Weights of a small GPT-style language model, trained from scratch on English Wikipedia: width 256, vocabulary 777.
MLP neurons of a small language model. Each row is named by its layer, matrix (down: output weights) and neuron, and shows model dimensions 32-159. Each number is 128 + 32 x the weight over its row's rms, rounded and kept within 0 to 255. Numbers have three digits each.
Before each neuron's rows, "fires before" lists the tokens most often just after its 100 highest values on Wikipedia text that the model never trained on. A number after a token or word is its count.

fires before: "ore" 20, "ial" 18, "ing" 6, " of" 6
L8.down975:099067214179139115160114043164156124143161139092146181107103143132160173141109157176038090137136089119136171118079098159097138072102147161140149099136093078130178154148157123116082148111090161079132143063158104152128199077166061141136086147114174084112145125100135130155099163115107131139172142192124127089114106124115135117150116165181087129187137145143115147159122126120125099129146

fires before: "ign" 26, "ear" 17, "p" 9, "ul" 9, "id" 7, "c" 6
L6.down893:166066132155145109114094129096068098130144135175145144151098118151132194198127129094134136149228137153143113119133214077135085140145107105159116169136151148106143178127128128098115140094153082130120133045156175155106079088148091074132140114082146113189096119064114089125114128093152101162096145108130109113172173127072000141138170065129164106133109138141131127154191134050098148135141

fires before: "er" 22, " not" 9, "uc" 9, "ent" 6, "it" 6, "ed" 5
L7.down106:077125094178129115111115140153085128114128181117090160099086125184099077132112092177204096168100040142180162137174118140184091146121079074162135128174134156102095177127169158143110132138076112130048123105197069123159114074130136174130129138136158088153148072105079175133120153111085062121187130094176160160122122180152069100147147144044143107122178055112150165112164145139110112074090

fires before: "i" 26, "ig" 8, " not" 5, "f" 5, " P" 4, "on" 4
L6.down835:168127110134159129043147129112168105143174130181124183122153132061109144094076074098090094107164151137147217069158099077163101150162126158081119127126073145102113159137179154117141114117111167119086098074189178131099055122173124185140165121180191103093124139113178139151133112089154137104100100066173211154051090142131080130104084101111063136147132123084107124091160134145110109132102

fires before: "d" 15, "g" 14, "p" 12, "ic" 7, "v" 7, "c" 6
L7.down353:170095136132133162122131138123113092075128171106138073150151111133131134139145174075071166092176110133168140208098131187166095166124097173082099088146156186112104109130165154088140157136173120132139111143090124113097131135126170054082180122125102107138115127100140158132125100135140115129169120146099088122164168113135113112055121147067140099077196180107079134123137079090137115147128

fires before: "P" 11, "S" 10, "H" 8, "C" 8, "R" 7, "D" 6
L7.down823:140133152126112136137090106105142112128126109142120138148149172134158135086129117089154171096142106160114142117115127141136132137146128115103130133150145129134159113101083150255175105151175170100115086105117090139137134110124140113129127132149102144145128062107156127141163126142145091127124086110092116132122147146111194255120166165110126142144140109158165139125109110175136123102157

fires before: "ory" 21, "or" 17, "an" 13, "b" 9, "mer" 6
L8.down210:115133147176124170078142159176122073154235129071124164143074196143174152155147184097116130133128117078116121137147169129098180130101102146127155122140109113095175159089118136142162146135052154145195137093128149095184148112162099128164135131133141114125158121161172118177139085112131053109075120164085161089144119114121146112157108151087114075148147193099159154173142183159080143129101

fires before: "ame" 22, "|" 17, "ome" 11, "a" 6, "ub" 5, "g" 4
L7.down511:132122097144117093184174131121143120081118144117116124072115081133174129177093171104188152160205138109115107166147122103114125168169161118177114118149081179180077131085145128082095104147091148133126105172130149148151107133145154132119159100129091174161107102059129127147086100163115159139141122117122059186155181101127123126165129120065158130107185198182043164153082101126152148143176

fires before: "ile" 41, "ite" 6, "os" 6, "at" 5, "um" 4
L7.down215:150119081131060111116123092075100140140131131128123126097103139072104135171098095082137165191141114119130106152127077106136165112129162044155147138125119142170110162104162131104169131129152129173066152178155139152136100135144135139125085148072065163159148111177146125176094093145183150171144131106152133113121164131136124183122110155136155153113109119102158182141144126129128082085165

fires before: " |" 37, "%" 16, " (" 8, "7" 5
L7.down977:112160135114160128102123138104108118117096072122140103135050153073178152122170134078115122162146095094148125156078110116118124152141088069152133151127154167137072065102082154091103113139152093134131176092139133120135102108117145119125211255133175126056181136154097136164127091183120111168136102094128057111108158135155136105129113170089130153111153117153142112122115141098110177148157

fires before: "p" 23, "ge" 11, "n" 9, "e" 6, "es" 4, "ot" 4
L8.down942:153140157122094105096135141111140148168154058092167079136144095123119092085177170114122082085142119162084178139120139055160091140182175124100180089119145139135159144116185111132117121101118116096092100123109123084148139147149151155121114131114161154179130099132152171105133170171110165152138119204124100192090130105181143115128061104140147150165128086083153107146172103118127088066138

fires before: "ore" 20, "iz" 16, "f" 8, "us" 5, " of" 5
L7.down708:142120126130105159110164192150097122102120114088141144179156118120151150074163120114147065096141088197152165079153149127120162085121144100113139178151108111110108149144090164123117050187106141124121076112156127151116084071097090093148136091181127096132122123141126132148180114160168098146130184090162094193110126158136109160090087115140124120137112093138170139107088201134155133136060

fires before: "ory" 21, "ions" 17, "is" 14, "en" 10, "or" 9, "ian" 8
L7.down689:114189093132166092120132108133092186136162149113116110166156151149116110141080114088116147139103058109127131132164100120179135114123156123075184132151152105108139157167092116187127140097099176118155179129145140165134112069118148115137168112126114123108140114192172139143088094142175081176151146160150078116120030086123144205133119131148118085136077175125078137128139100148146181115079

fires before: " |" 27, " " 22, " V" 5, " h" 4, "y" 4
L6.down131:178126158115081141190128132111207182153132105118157140072088150175088123063079123145111101100106079150134125082116112059127093189151157154097116169114118163060119127206130112149141041127118107151193113155149133054121100093152116119119126102130163144157135129116158152093111087141165114158145157102096144120142120049085133104166120139079093101174184092130142139107125100156153090112096

fires before: "orn" 21, "he" 12, "et" 9, ")" 6, "h" 5
L4.down261:099157121134144138126117128040087069119197143139154185146134128152209105122129100103156183111129100099150163114118117159145165112092172090121153117105161135132141138092131116147146109115107174154102097156071153098115139136060120167113163130051190144118122139130124101186133150116178144147158094132057153143091136134147112128141070116091132101119083111115122133123148153108065144216195

fires before: "am" 20, "ound" 10, "ou" 6, "at" 5, "ud" 5, "ate" 4
L8.down305:120170149143072101148113115124137103158133156122191122069142148047123140205182152081112059165112154144167182144123121097099084141099102089154110186112112126132149083167115183172179098093090163137106101157137155102134102112075106178092149110175120107140145131130125093149145149120124158115073043163151132179189157167127190065172128136103119103139108101176081120122136163155178123110196

fires before: "|" 16, "\n\n" 12, "u" 11, "n" 9, "a" 8, "ect" 6
L7.down318:115143168114098109173165084137076148131131185105144079134098143113086143128131139115043198143124237094110077099108146125105138155129167121142139182080089138121110182145067126104128092098147139152187158143127133121106068140088131178105126145139145182120091126107085177145112150099110153059135107090175104092148096119120097129101079096148170154050145164084072114154093170098144156150174

fires before: "il" 34, "es" 15, "ous" 10, "b" 7, "ber" 4
L7.down118:094131146110156123075116060151131151206097146131120090132076142139057178135099100200154151114103092090108099106164123150145109141054089076074113145121124082125061100159136135164115074127171101143112123120140144121121086150114067104134137066204070117087156145122081152141116133128139155099142141133161186167173138110118197141111098111108101189142132121138140102128101137126146103124132

fires before: "ar" 16, "ase" 12, "ang" 10, "amp" 6, "ations" 5, "v" 5
L8.down173:098149156152132175144077070128116107142080119169174120176161125143130146084061048150123129154115147065158115160180173100161113078068142111097109094186145143120107089076102092198132140124108135141130151138164128136133128115117146105138138113124167119085120148098138125118121088124181083094134086078086142106146139118178068113076154098094089125134150155071083151132143135093125133151122

fires before: "orn" 28, "–" 9, ")" 7, ")," 7, "0" 6, "." 5
L6.down769:109089171078143111152125218089113080135152161086125104143129148109149133159102145083152137135125151142144156175106136074154112122124147119127160142148091154098120118084147083055135112163181121097095164098123134142118172113109172170116088191122111151075158134152204151165125134165113141119084147172125111159132154135131101143163041143143080099102142129092133182142115059183141057129098

fires before: "it" 24, "em" 19, "ru" 9, "ime" 4
L8.down826:106129112164099074106112140143151094166164140182100138155136129136163071061111152145131151092135148152123080094102133132116132130087114102068172119129106110151082066153148159180204150107133136130169141085097081119165088108134116165143108097065111117151153133097105130057138114113129043119093107151155186102130141164137133098141174159120112159201068111114135038114118116096119118121112

fires before: " as" 18, "s" 15, " m" 8, "old" 5, "e" 4, "ac" 4
L4.down529:138092141107126133102120117154130129108171107114178118148109104130176133164115083095108124137114124131103151099134122145147151109184148163135174136098139146166178157123091125131032066094120150059117132052111136144143158171177117136097118130139178162157163137127113117163127119227136113072088069148170057154151158161133117132130117171140139105146092173159192182170131034123125139153106

fires before: "ed" 13, "er" 11, "ent" 9, "ual" 8, "or" 5, "at" 5
L4.down516:129122078079115118115167159129142151169098203113161131154109132101082162152183086079120108105136108108087121146182110096115102156167122118168154121094085157102139071076158132104155103117149092102066146093124078141161074166099136139170103081143101152126036091160217086159135143199116133151170127134162153122160133173134104128152126111138153106152154061112187133143065058083096088109112

fires before: "b" 36, "her" 22, "h" 6, "og" 4, "es" 4
L7.down224:123114120193126127139122073167139068110174146104105160053148112151161126117071132152097125144147115129202070101122148121131151115105063104132125159128128162086100200191151142155168099106080136166132148084101130154125137079160078125194121149166125098111100143086107102137143097139134140115152180141095099142152105100091162144105091137059104162091169108170152152138136135114175133125085

fires before: "ub" 19, "ions" 13, "-" 10, "ie" 7, "as" 7, "iv" 7
L7.down324:099163138103118116069095119093104129146102112202149118102119108141126160140154121201112107126147111143122099161085163119200146127150119125150089163152134156116128141191195168088131132090105138140110110128082118099146159090075162130140163125156105130052174161132107111114117141099114147085110176098083118074115215139080099120129173115091125128149097113085155143120086121124107022129126